Weights of a small GPT-style language model, trained from scratch on English Wikipedia: width 256.
MLP neurons of a small language model. Each row is named by its layer, matrix (up: input weights) and neuron, and shows model dimensions 160-255. Each number is 128 + 24 x the weight over its row's rms, rounded and kept within 0 to 255.
After each neuron's rows, "fires in" lists the words (lower case) most often at its 100 highest values on Wikipedia text that the model never trained on.

L11.up405 [116 115 120 134 171 149 139 146 120 151 120 110 106  95 147 159 146  87  65 166 139 139 151 124 134 123 108 108 114 130 123 129 134 157  86 134 140 135  67  95 114 108 137 121 122 169 137  95 120 161 114 134 104 125 109 157 134 129  92 123 122 166 160 164 134 120 135 103 137 138 125 114 112 162 159 127 159  51 122  74 135 120 140 168 139 121 127 136 135 139 123 161 162 137 137 116]
fires in: "of", "at", "to", "from"

L11.up332 [144 104  98 133 174  90 107 126 105 130 149  96  90 113 143 141 100  93 145 141 135 122 160 132 127 116 160  77  97 131 151 116 156 133 150 132 129 164  99 116 185  87 147 123 122 179 131 166 178 161 159 104 136 203 102  91 102 155 116 115 134 152 162 126 125 100 125  95 158 117 154  98 141 116 115 132 166 130 162 152 122 153 130 112 130 103 121 108 133 121 155 112 114 118 109 128]
fires in: "not", "do", "don", "can", "did"

L15.up932 [143  97 115 128 169 157 119 112 135 181 134 127 108 102 149 143 153 135  77 128 146 127 106 137 165 126 139 145 162 100 128 192 142 144 153 125 119 128 135 137 102  98 112 126 115 146 148 165 145 126 124 115 120 117  98 124 145 174 113 106 130 124 165 106 125 125 132 119 135 106 121  90  85  91 102 109 165 134 168  84 147 125 132 108 109 103 145 140 135 107 101 100 133 118 132 104]
fires in: "the", "april", "from", "november", "may"

L11.up509 [115 134 111 136 158  86 116 138 149 130 201 149 127 172 120 150 114 132 107 125 145 145 121 145 152 125 138 100  88 174 129 127 124 114 134 178 136 129 178 127 121 137 134 148 114 125 115 184 112 142 136 117 127 144 140 142  49 132 107 147  90 100 127 128 115 130 122 144 108 155 115  94 124 105 157 121 111 123 143 114  75  97 129 141 126 126 140 109 125 128 147 114 150 102 132 136]
fires in: "were", "are", "between", "including", "from"

L14.up578 [144 107 110 128 182 134 175 106 151 131 143 104 127 137 152 126 123 109 135  75 114 129 116 153 122 135 149 124 109 115 118 117 121 176 175 118  86  91 139  91 119 173 138 152 148 157 117 116 132  97  87 143 109 117 112 145 134 144 112 145  79 107 130 147 134 101 130 138 146 152 116 145 110 145 129 122 121 111 100 152 141 117 121 130 128 137 119 142 119 164 115 101  84 161 158  91]
fires in: "he", "and", "l", "of", "at"

L4.up908 [102 121 146 121 112 148 127 103 140 179 122 129 140 144 135 153 151 135 100 150 130 112  92 113 119 130  98 123 117 117 122 116 167  92  94  97 141 148 116 144 108 113  90 134 153 173 141 111  90 183 120 151  67  88 112  95 157 150 123 102 141 128 162  75 102  92 116 126 124 170 131 133 129 133 131 153 150 158 108 129  93 118 150 139 107 131  83 102  97 125 126  87 102 161  93 116]
fires in: "national", "international", "high", "pro", "highest"

L6.up110 [140 132 130 125 141 166 133 102 154  96 126 177 161 164 143 116 193 137 129 146  84 130 123 118 152 127 151 139 113 173 105 145 120 108 129  85  93 157 145 164  93 147 140 163 209 111 137  80 100 139 116 144 123  98 131 144 108 134  94 127 137  88 109 111 133 114 135 149 154 157 112  95  65 131 139 148  87 125 164  60 130  90 106 135 145 121 136 119 174 131 114 129 153 138  90  94]
fires in: "its", "their", "his", "her", "tehsil"

L4.up887 [147 132 113 122 104 119 128 138 141 177 131 156  89  95  97 166 108 115 123 100 123  92 126  86 157 143 131 138  95 103  96 130 131 108  98 151 141 182 158 143  91 115 135 111 122 184 153 135 181 157 140 155 140  98 159 121 124 119 153  95  96 127 139 131 144  99 173 136 169 143 132 130 121 144 147 109 119  89 113 114 135 117 116 103 135 130 148 170 141 144 128 127 145 114 139 175]
fires in: "the", "10", "a", "small"

L16.up372 [126 112 133 132 168 109 144 133 103 112 122 141 139 111 138 146 119 119 114 157 102  96  92 131 112  86 122 126 100 122 122 115  91 106 189 146 139 145 162 129 114 132 127 122 120 156 148 150 141 167 147 124 122 115 132 103 117 156 140 135 112 139 136 102 105 136 143 104 160 113 174 118 132 145 128 168 148 129 150 148  99 128 133 136 101  99 142 113 172  95  87 110 107  80 130 146]
fires in: "of", "renamed", "finds", "it", "described"

L4.up794 [126 125  75 119 104 150 116 150 154 134 131 170 134 159 123 163 103 148 137 128 153 144 122 160 140 128  98 141 115 155  90 149 159 126 174 132 125 141 140 143  80 120 102 183 131 121 132 121 126 113 124 158 133 158 159 131  74 119 125 146 113 111 109  77 120 143  92 111 156 119 134 129  93 109 134 160 124 129 110  72 129 108 135 145 140 121 143 121  96 117 102 129 119 127 125  84]
fires in: "who", "they", "she", "whose"

L14.up805 [154 133 104 129 109 149 130 117 124 156 138 176 107 110 124 146 173 150 145 139  91 142 101  95 135 115  99 121 123 104 150 171 117  94 121  69 145 187 134 138  64  83  86 128  99 164 154 110 111 137 106 147 130 131 118 138 146 184 109  66 121 144 154 121 171 121 156 135 141 102 154 116 112 169 116 119 171 119 119  92 116 106 151  91 137 142  98 105 118 167  95 117 128 142  95 133]
fires in: "made", "best", "no", "make", "making", "most"

L11.up39 [127 128 107 121 165 146 114 107 149 155 187 135  80 128  98 131  97 117 136 129 105 120 165 183 102 124 145 134  73 111 108 114 136 111 118  89 137 112 153 130 141 100 123 133 128 133 148 130 155 210 146 127 114 142 102 117  85 160 111  93 123 116 139 111 139 105 118  94 146 128 153 139 136 124  74 158  83 102  86 126 125 127 114 156 140 107 129 153 127 120 155 150 125 105 150  94]
fires in: "and", "a", "to"

L13.up84 [135 113 109 131 172 190 152 101 106 128 135 108 125 137 116  78 162 134 110 157 118 117 136 123 125 117 129 135 123 116 144 124 126  88 108 134 112 171 109 141 114 119 110 114 104 110 152 139 133 134 124 117 119 133 153 166 129 179  91  89 132 102 134 103 150 111 166 133 144  96 155 110 123 177 123 118  93 109 163 125 129 139 146 145  87 154 152 106 161 153 157  75 127 132 102 136]
fires in: "made", "with", "on", "as", "including", "according"

L15.up910 [ 83 103 133 118 183 161 108 176 144 150 105 119 135 125 158 143 121 135  78 138 141 129 135 157 139 112  92 117 140 118 108 124 163 149 127 174 159 150 103 143 133 127 166 107 150 126 124 103  87 142 146 148  93 106 138 151 119 122  98 160  87 164 165 102 124  96 115 126  62 120 113 102  85  95  94 130 140 142 137  52 152 133 160 125 133 121 138 129 124 136 119 134 132 121 148 127]
fires in: "to", "of", "for", "2023"

L13.up971 [111 114 132 125 142 161 152  98 163 181 163 124 117 126 172  88 114 114 136 149 129 115 145 150 107 115 130 174 100 142  69 101 110 137 123 132 137 114 109 133  74 161  95 134 131 117 161 112 105 134 115 135  85 127  95 168 138 120 118 155 137 135 122 123 128 105 158 158 103 132 107 105 145 120 124 149 127 123 119  57 128 106 122 173 111 114 100 144 122 130 144 160 101 132  86 137]
fires in: "his", "her", "upon", "distinguished"

L11.up643 [112 116 116 128 160  82 170 124 138 154 140 152 118 117  69 115 152 127 100 127 127 130 114 148 115 120 105 116 156 157 100 112 153 117 114 134 114 124 148 135 106 148 129 163 116 115 138 139 139 136 139  82 167  92 137 115 116  83 126 141  98  93 125 131  99 121 121  80 105 160 110  74 116 148 133 131 169 104 101 100 121 120 109 132 117 158 142 104 117 147 136 141 168  83 128 103]
fires in: "on", "between", "from", "in", "at", "against"

L15.up796 [166 136 118  92 151 146 160 127 129 128 139 156 132  92 106 119 187 111 138 124  99 125 125 152 127 150 142 113  89  88 132  91 165 144 151 124 127 145  94 150  89 133 140 142  92 133 154 141 142 200 119 130  99 171  79 163 127 159 128  78  96  86 100 116 114  70 106 136 142 111 120 100  97 141 101  98 152  96 143 114  87 125 108 121 102 121 108 173 127 111 135 184 108 142 117 108]
fires in: "to", "and", "her", "than", "earned", "with"

L6.up206 [ 97 124  87 129 153 127 150  96 151 162 154 126 119 166 151 117 102  86 108 135 129 141 122 123 120 139 111 117 118 146 118 129 157 119 146 148 117 103 152 134 147 107 141 119 124 142 145 138 134 144 146 158 121 134 141 100 100 149 109 147 140  98 111  99 103 112  92 127 156 121 123 126 108 103  99 181 116 120 110 102 116  99 132 147  96 125 100  97 135 111 163 119 128  87 128  84]
fires in: "and"

L6.up814 [129 124 121 114 105 150 169  82  98 138 129 137 116 109 116 137 118 114  96 118  97  93 113 108 151 122 121 134 170 116 159 146 145 142 173 128 127 114 198 128 113 131 112 132 135 125 118 155 155 109 127  78 202 133 141  98 127 136 143 133 156  84 118 112  94 121 152  92 103 128 122 114 104 143  88 132 187 112 149 121 148 112 177 144  95 150 138  97  97 120 180 171 144 115 104 160]
fires in: "the", "of", "n"

L12.up108 [118 123 107 123 144 141 158 162 157 171 148 165 154 129 117 141 145 118  92 116 120 161 129 130 166 105 101 154 144 141 126 115 132 127 100 106 167  91 124 146  56 129 102 115  90 121 155 161 126 130 127 139 149 164 144 169 125 100 142 122 147 170 107  48  78 113 162 128 133 121 112 109  87 115 125 112 128  85 110 123 129 121 101 165 132  78 100 124 114 110 121 120 186 113 152 133]
fires in: "the", "of"

L12.up792 [122 129 102 133 145 120 151 148 130 165 115 124 129 121 139 165 152 111 128 122 136 176  98 149 142 134 118  95 123 127  86 153 144 133 114  72 117 136 132 164 118 142 141 152 155 172 138 144 124 158 131 129 132 135 161 135  93  98 139 140 108 115 154 104  96 123 133 118  84 153 113  89  97 118 105 137  99 102 106 104 117 112 161 127  96 155 142  54 124 137  81  78 123 103 130 123]
fires in: "in", "for", "the"

L12.up658 [129 135 107 137 160 143 118 135 110 104 134 144 117 164  93 111  92 151 139 149 143 148 102 139 100 142 156 146  72 113 122 165 124 118 149 112 106  97 153  96  95 130 113 113 142 173 128 153 118 123 118 129 140 137 131 115 138 147  69 139 129 123 156 101 142 101 169  96 142 171 114  73  86  94 128 133 108 116 118  91 146 188 133 157 102  94 125 112 125 156  94 141 124 127 119 122]
fires in: "to", "worx", "can"

L13.up243 [119 119 132 140 134 113 137 135 133 139 145 159 151 155 103 143 162 110  95 106  85 146  72 125 106  99  91 114 139 142 131  96  98 115 138 120 143 162 110 136 168 139 159 104 173 135 111 147  94 117 171 130 126  75 159 180 136 105 145 161 120 146 140 126  91  78 186 104 125 159  80 118  98 133 130  87 139  88 145  93 119 136 166 162 183 157 108  90 171 123 116 117 146  78 171 118]
fires in: "on", "in", "of"

L4.up792 [150 111 146 126 134 152 115 114 159 119 123 135 153 159 113 142 130 117  99 163  86 130 108  89 136 122 106 155 177 159 112 154 129  92 123 133 128 139 139 129  96 149  96 134 145 128 134  92 109 103 107 133 112 129  89 119 174  85 119  77  95 104 100 112 138 139 129 103 170 143 108  99  92 166 154 141 101 110 128  99 164 120 111 100 136 117 139 127 101 150 133 169 148 143 115 140]
fires in: "st", "w", "royal", "white", "red", "house"

L4.up312 [130 142 130 125 145 137 118 124 141 119 165 119  88  85 142 140 134 155 105 149 115  94  92 125 153 133 127 119 105 147  96  95 130  96 137 126 164 194 155 149  83  99 123 139 106 147 155 143 147 168 128 109  65 112  67 136 107 169 115 117 137 123  97 119 133 113 145 113 158 152 123 104 110  88 116 175 145 102 194  88 118 121 124 170 127  99 132  99 145 155 169 119 124  99 122 103]
fires in: "their", "its"

L11.up247 [127 131 120  95 131 137 102 118 112 115  98 141 123 157 136 103 119  95 128 116 170 111  48 169 138 124 113 124  87 148  78 121 122 122 166 109 129 153 120 138  84  94 167 142 154 103 123 148 134 171 113 140  94 135 106 135  89 149 111 105 128 112  91  93 143 129 143  96 132 109 145 116  87 110  95 141 164 134 152 101 108 103 133 163 141 136 114 156 137 139  85 112  99 150 121 171]
fires in: "to", "be", "and", "it", "as", "its"

L6.up963 [132 132 116 133  97 116 112 141 113 141 114 147 115 141 122 167 101 168 131 119 124  98 100 147 151 137 124  99 118 119 135 156 152  93 160 125 140 139  97 140 103 129 142 110 133 115 143 131  87 140 113 191 125 139 121 111  95 156 161 100 149 136 110  97  66 124 111 130 203 157 124 114 104 125 142 113 146  78  97 119 125 101 144 142  71 130  94 109 103 103 122 136 169  99 166 132]
fires in: "they", "these", "espn", "those"

L6.up837 [ 73 138 152 111 121 159 131 147 139 113 127 128 138 178 144 138 148 113  91 129 108 126 139  91 114 124 124 161 104 129 129 119 168  91 119  96 137 110 133 141 134 120 109 128 102 147 122 148 135 108 137 132 143  95 118 165 129 130 127 111 163 135 103 110 123  88 185  79 122 121 138 129 111 159 137 136 153  99 160 107 117 140 131 159  76  67 126 164  98 119 111 154 134 148 126 134]
fires in: "royal", "new", "personal", "see", "own", "open"

L16.up658 [156 111 141 104 122 122 149 148 148 114 184 141 111 127 174 118 118  88 117  90 117 137 123 142 179 116 100  60 112 121 132 101 143  87 184 123 127 108 120  81 138 137 145  99 100 162 103 156 163 146 134 104  93 142 135 101 132 158 141 142 105 101 182 114 110 124 112 110 131 136 120 138 132 119 122 140 152  91 104 140  94 128 106 141 157 112 113 133 112 123 108 127 116 122 156 139]
fires in: "in", "of"

L4.up479 [ 96 130 109 122 116 106 127 113 109 158 117 139 122 176 116 196 151 155  98 146 137 109 145 106 123 124 114 117 134 140  93 130 187 145 188 115 122 173 100 130 109 124 148 109 105 130 137 122 127  97 106 158 104 127 122 134 108 134 141  97  91 151  78 103 135  89  98 140 134 143 137 121 142 149 119 134 130  91 139 148  96 112 132  96 126 134 106 103 120 145 188 129 215 139 161 119]
fires in: "species", "also", "example", "canada", "list", "note"

L13.up438 [168 137 140 120 141 120 185 159 114 121 131 147 149 138 146 126 137 149 131 125  90 115 130  88 127  99  99 137  75 138  91 152 153  82 128 149 149 108 141 127 159  99 130 141 149 123  93 147 125 121 119 111  72 112 126 136 135 165 100 129 117  76 110 119 117  76 158 114 150 146 122  84  83 108  63 157 143  78 117 112 136 145 159 134 119 113 139 137 155 135 149 132 147 119 157 125]
fires in: "on", "the", "along", "of"

L4.up823 [114 122 107 136 147 121 120 123 124  83 161 102 127 117 126 118 123 116 148 132 112 108 164 138  94 135 125 141 134 104 128 101 177  83 110 127 169 170 133 136 128 115 163 140 122 151 156 108 108 142 122 124 122  95 105 136 133 144 126 105 109 165 110 126 146 111 126 144  65 131 127  82  70 116 138 159 115  87 114  65 156 123 136 123 150  98 127 155 127 152 133 114 115 114 152 150]
fires in: "held", "public", "jr", "its", "written", "private"

L6.up467 [143 138 117 122 103 100 155 124 125  79 121 117 103 158 108 146 182 120 146 133 126  72 134 148 136 131 131 121 163 124 127 119 133  88 160 126 173 149 126 132 103 137 158 140 141 162 125 113 107 148  61  97 155 120 104 100 134 120 171 135 160  79 110 150  53  72 109  92  86  92 124 116 103 152 127 127 136  97 160  94 102 108 155 143 120 126 108 101 129 135 160 181 169 166  90 159]
fires in: "of", "de", "court", "council", "committee"

L13.up965 [145 133 112 117 147 155 184 178 116 127 130 115 144 138 135 132 112 134 139 133 102 108 129 131 155 112  90  98  71 139 146  97 140  82 146 144 176 135 104 111 112  70 159  92  99 144 109 160 151 162 152 114  98 105 150 101 127 192 145 133 114 124 127  63 122  94 120 131 171 114 124 116 125 125 108 145 141  90 177 129  84  89 150 106 147 132 141 108 124 148 116 148 118 137 143  96]
fires in: "and", "among"

L14.up404 [111 140 165 126 133 112 135 135 108 157 127 151  79  81 151 105 148 133 127 156 101 141 126 154  82 149 127 127 123 117 105 151 122  98 137 126 136 163 129 176 119 165 118 115 111 138 179 169 146 176 116 150 153 179  99 165 138 122 100 137 110  93 110 128 131  65 171 112 134 108 124 105 122 132  97  71 159 119 105 149 102 141 119 109 137 108 107  93 154 130  99 109 152 146 129 163]
fires in: "with", "into", "to", "toured"

L13.up404 [106 127  83 121 149 116 129 103 109 153 152 114 162 159  94 142 139 130 128 134 142 133 135 144 125 145 130  98  75 135 104 169 152  90 186 123 135 146 117 117  88 111 103 130 140 106 133 119 114 197 139  83 143 115 110 147 101 132 144 160 110 106 138 103  91  93  96 121 164 111 148 102  84 106 126 140 118  91  82  64 135 112 141 157 140 123 129 133 130 144  87 111 159 125 152 133]
fires in: "and"

L12.up558 [145 135 111 137 159 139 136 122 104 115 162 121 134 169  63  99 121 155  84 127 138  86 127 165 130 120 137 112 117 153 146 136 169  95 174 158 118 120 183 131 143 111 119 147 142 158  86 129 159 131 143 134  94 110 127 128 109 127 122 108 120 147 122 149 120 107 151  44 163 100 128 118 136 119 103 108 149 100 130 141 112 100 150 128 140 109 166  97 116 135 150 159 114  86 163 122]
fires in: "and", "that", "which", "to", "on", "or"

L6.up947 [102 116  88 139 143  96 180 137 102 178 122 137 106  98 111 132 135 150 109 149 126 103 112 143 189 127 125 146 133 134 113 166 102  88 102 104 186 167 150 141 144 140 100 124 119 154 155 111 111 136 129 115 147 122 147 152 148 109 155 138 119 172 103 126 134  64 137  95  93 121 121  97 111  93 126 126 154 118 140 105 186 126 141 140 109  86  93 102 113 111 108 142 154 139 124 137]
fires in: "the", "called"

L16.up215 [142 122  80 109 120  79 138 138 150 118 146 146 143 142 150 115 115 143 130 140 153 121 100 120 125 110 129 150  90  89 108 148 122 112 161 130 108 132 124 151  64 154 117 183 117  95 153 177  92 141 139 142 137 101  99 138  80 117 147 130 111 125 120  62  92 119 109 120 126 183  98 112 112 128 131 145 112 109  95 105  94 141 118 119 138  97 145 126 133 148 124 138 146 154 150 126]
fires in: "which", "that", "they", "who"

L6.up977 [127 129  75 117 148 134 135 121 157 115 137 175  72 124 139 138 116 131 130 125 145 118 104 158 129 119 108 100 116 123 102 140 157 130 189 101 153 176 119 153  89 112 114 131 172 140 124 134 106 135  94 135 113 193 108 137 105 127 115 132 120  89 122 130 163 137 160 122 131 108 132 116 119  97 117 149 130 146 173  94 119 118 147 160 149 155 130  74 129 119 119 125 149 124  85  96]
fires in: "only", "not", "almost", "least", "most"

L6.up209 [127 122 131 130 123 111 145  97 152 121 156 127  99 101 103 124 180 124 131 109 107 131 147 117 133 117 163 122 130 162 123 150 156 130  78  90 139 128 116 111 157 120 144 145 114 172 111 107 134 178 157 111 111 107 145 124 107 123  59 113 125 102 135 163  81 114 173 102  97 126 135 124 120 106 123 120 134 136 141 151  65 168 145 110 139 106  79 103 141 159 129 132 148 141 106  92]
fires in: "such", "art", "known", "research"

L11.up852 [102 139 118 120  82 121 159 138 139 125 106 157 109 148 105 132 106  84 107  97 135 140 155 160  86 126 106 152 127 116 135 153 147 110 117 110 139  96 173 141 124 125 148 162 128 168  84 111  90 132  93 141 171  93 157 149  98 153 154 116 126 115 106 139 132 116 137 129 117 122 137 112 131 100  91 126 140  85 166 150 147 144 140 143  89  78 124 102 131  98 141 133 141  92 120 174]
fires in: "of", "the", "his", "this"

L6.up823 [144 109 113 128 191 120 148 115 100 143 147 161 147 108 133 154  91 124 126 126 131 121  87 141 135 130  95 112 110 110  89 160 137 123 177 158 111 128 125 118  87 130 126  92 126 116 130 144 138 102 163 118 114 130  99 102 149 125 151  83  91 106 153 109 132 125 118 105 146 148 120  96  78 146 135 123 132 112 100 132 134 112 130 192 145 146 163 107 146 151  99 130 159 150 111 100]
fires in: "not", "no", "almost", "or", "l"

L6.up391 [ 94 126 116 121 114 133 187 150 156 122 177 154 159 120 102 105 132 126 118 119 118 120 144 106 117 131  92 170 173 160 116  83 104 131 102 131 129 106 162 173 119 108 152 107 131 157 119 148 137 160  94 116 150 129 128 150 113 104 141 128 117 110 103 136 107 102 139 140 102 150 129 126 122 115 105 133 136 108 197  72 153 136 154 161 106 103 130  93  94 136 187 151 159 117 124 120]
fires in: "of"

L15.up828 [144 131 115 101 108 106 159 113 167 144 141 170 114 124 159 136 147 125 123 134 136 156 122 137 149 111 104 112 147 122 115 121 166 150 166 107 135 143 141  99 106 162 144 115  89 130 113 165 128 118 141 127  97 113 147 163 150 143 161 117 148 141 112  98 115 127 158  76 126 125 106  86  76 107 121 160 144 116 120  95 109 115 139 109 125  97 142 110  66 141 110 110 139 150 140 150]
fires in: "after", "of", "by", "was", "announced"

L11.up639 [128 131 126 128 129 126 131  92 130  74 163 134  96 131 147  97 140 145 168 113 141  53 124 165  91 138 100  93  99 156 158 144 117 111 157 140 104 172 134 102  82 136 113 131 131 184 106 179 123 160 150 116 114 130 132 136 126 136 105 130 134 119 150 140 132 141 137 102 139 118 137 116 131 129  90 114 118 115 124 131  65  94 135 164 162 135 119 109 130 133 100 102 107 104 111 126]
fires in: "be", "of", "had", "to", "been"

L11.up230 [120 136 127 132 129 131 119 157 119 106 130 119 101 138 140 182 120 174 122 122 134 104 132  89 106 137 102 134 129 155 120 124 144 108 127 173 117 115 138 145 111  77  92 169 101 143 121 150 116 165 170 102 120 137 138 117  95 116  82 130 113 116  75 147 115 116 171 119 125  99 111  92 113 122 138 136 156  68 140 173 109 179 141 157 110 105 100 109 118 102 138  98 150 140 118 101]
fires in: "of", "resulting", "other", "later"

L6.up854 [ 91 122 147 119 162  94 168 133 145 150 178  90 123 145 130 124 124 124 123 124 135 105 101 199 152 132 110  95 129 142  99 136 119  62 168 164 126 152 114 118 145 124 130 102 115 184 147 138 150 123 130 131  75 136 131 140  55 140 156 147 119 123 134 118  93 142 119  69 146 130 131 139 122 130 142 162 106 108 109 119 105 112 133 155 159 112 156  95  99 112 159 152 121 127 132 136]
fires in: "and", "v"

L4.up56 [129 148 104 120 140 120 151 103 158 104 204 116  85  97 100  77 167  98 118 100 107 124 136  87 114 129 103 116 115 128 127 133 147 127 157 163 147 121 129 137 113 110 154 157 100 164 103 105 125 185 142 103 127 164 113 149 110 137 133 119 131 110 118 106 125 105 135 124 117 140 130 116  97  96 111 150 181 126 169  65 150 132 171 170 158 125 160  91 122 101 144 127 196 137 156 174]
fires in: "its", "isbn", "their", "et", "or"

L13.up85 [140 117 154 111 130 150 127 123 117 123 158 214 114 156 112 105 102 131 103 104 156 135 127 119 154 119  54  96 119 141 150 113 162  86 148  87  99 120 137 108 126 112 132 131  79 125  93 125 176 132 126 145  83 129 149 109 149 138 140 129  98  84 175 129 115 128 124 113 159 122 125  98 137 124 140  97 115  97  97 124 142 138  70 154 142  91  83 122 120 112 145 128 150 113 116 129]
fires in: "on", "returned", "released", "made", "in", "left"

L12.up317 [150 132 139 135 158 133 141 169 145 137 120 133 153 147 128 130 143 155 155 114 112 134 141  93 115 157 122 143 145 111 135 156 105 156 140 159 107 144 125 166 138 109 106 158 128 120 129 133 104 128 119 103 156 112 141  92 159  87  95 110 155 148  99 109 109  83 170 118 155 121 128 114 130  66 101 104 161  74 141 133 142 160 115 122  88  90 132 129 145 137 105 145 141 157 144 112]
fires in: "of", "northern", "other"

L15.up374 [140 116 110 133 117 150 166 145 124 179 151 118 130 123 131 126 121 144 125 125  96 111 105 127 162  81 133 134 133 119 117 145 128 115 139 163 106 138 130 138 142 106 119 145  96 158 119 137  94 128 100 137 134 106 139 157 119 119 153 140 136 109 150 101  93  87 150  72 103 165 152 101  91 112 109 117 121  85 119  95 106  73 133 119  87 116 155 130 123 132 120 134 199 134 111  93]
fires in: "the", "of"

L12.up203 [ 97 130  75 107 119 133 120 113 141 124 208 156 107 143 130 132 108 138  88 126 155  84 119 123  93 123 106 105 118 127 131 130 125 116 185 156 126 176 168 121 148  93 157 106 131 110 173 176 157 166 170 129 132 186  88 157 150 135 120 139 118 117 125 110 128 112 156  91 180 115 100 154 131 146 138 141 161 108 131 153 135 140 152 160 131 119 103 144 120 171 157  84 156 106 120 142]
fires in: "be", "born", "was", "is", "focusing"

L12.up105 [150 137 167 115 126 151 127 169 129 112 147 135 123 107 134  91 129 145  94 112 123 145 143 114 125 115  99 140 142 115 120 124 158 114 124 151 126 104 166 137 105 157 128 114  91 114 141 213 144 117 149 133 153  97 159 148 153 137  94  78 128 158 133  92 132 107 165  91 110  92 117  93  82 155 109 139 178 115 103 124 189 157 151 136 131 105 143 100 100 157 152  96 128  76 129 165]
fires in: "by", "to", "with"

L14.up383 [123 117 106 116 163 132 139 118  91 160 140 132 142 132 103 120 136 144 151 121 132 170  68 130 163 136 132 110 122 150  85 147 175 122 167 146  96 158 117 159 146 106 125  95 138 126 117 201 101 159  95 121 149 132  96 133 114 136 121 107 120 137 135  64 133 117 128  94 146 141 136 142  95 115 116 135 104 116 177 157 112 140 158 123  88 120 149 146 130 134  90  97 118 154 143 119]
fires in: "as", "in", "s", "and"

L6.up882 [155 138 124 117 129 126 142 161 158  67 201 192 133 104 114 111 144 153 107 149 126 122  96 124 136 122  98 112  82 144 121 101 134  99 136 142 131 192 151 154  96 100 121 120  84 107 139 126 122 161 114 131  74 109 103 125 119  91 119 119 151 108 116 106 139 142 142 136 139 141 123 118 102 117 118 146 165 101 165  79 159 113 139 135 129 122 123 149 124 140 176  74 152 124 100 115]
fires in: "their", "only", "about", "among"

L12.up353 [117 142 108 126 168 160 158 105 120 159 162 147 103 108 129 116 113 138 126 111 132 119  99  92 145 100 127 104 103 178 135 149 138  87 165 111  98 127 169 142  88 139  89 148 132 170 123  97 149 119 101  89 126  80 125 102 148 170 105  77 120 127 149 120 150 115 197 111 140 149 159  95  45 126 104 114 164 118 149 142 139 107 129 146 131 142 134 101  92 169 115 136 117 110 116 141]
fires in: "made", "make", "all", "making", "so", "let"

L14.up503 [146 109 116 128 178 107 125 108 143 130 139 133 103 119 165  99 115 146 145 131 130 139 124 165  94 139 163 112  95  97 128 163 182  90 192 131 135 150 148 104 112 121  96 130 118 170 141 149 144  94  93 124  95 123 126 118 144 169 105  63 141 118 151  94 121 115 155 112 141 129 152 111 123 117 104 137 103 122 103 147 127 115 131 127 149 100 158 132 121 143 100 160 140 158 145 111]
fires in: "john", "can", "steve", "who", "richard", "not"

L13.up939 [115 121 104 115 113 147 119 100 106 181 132 138 135 150 144 164 158 136 112 147 139 123 102 130 114 119  98 132 138 142 159 161  96 159 119 109 112 149 117 117  88 141 119 116 135 156 128 136  74 167 108 117 144 112 117 135 126  85 119 151 149 131 128  99 124 101 136 159 124 153 108 102 136 125 126 139 155  74 133  78 137  98 158 156 100 111 162 114 145 130 142 151 121 148 144 129]
fires in: "was", "were", "of", "later", "has"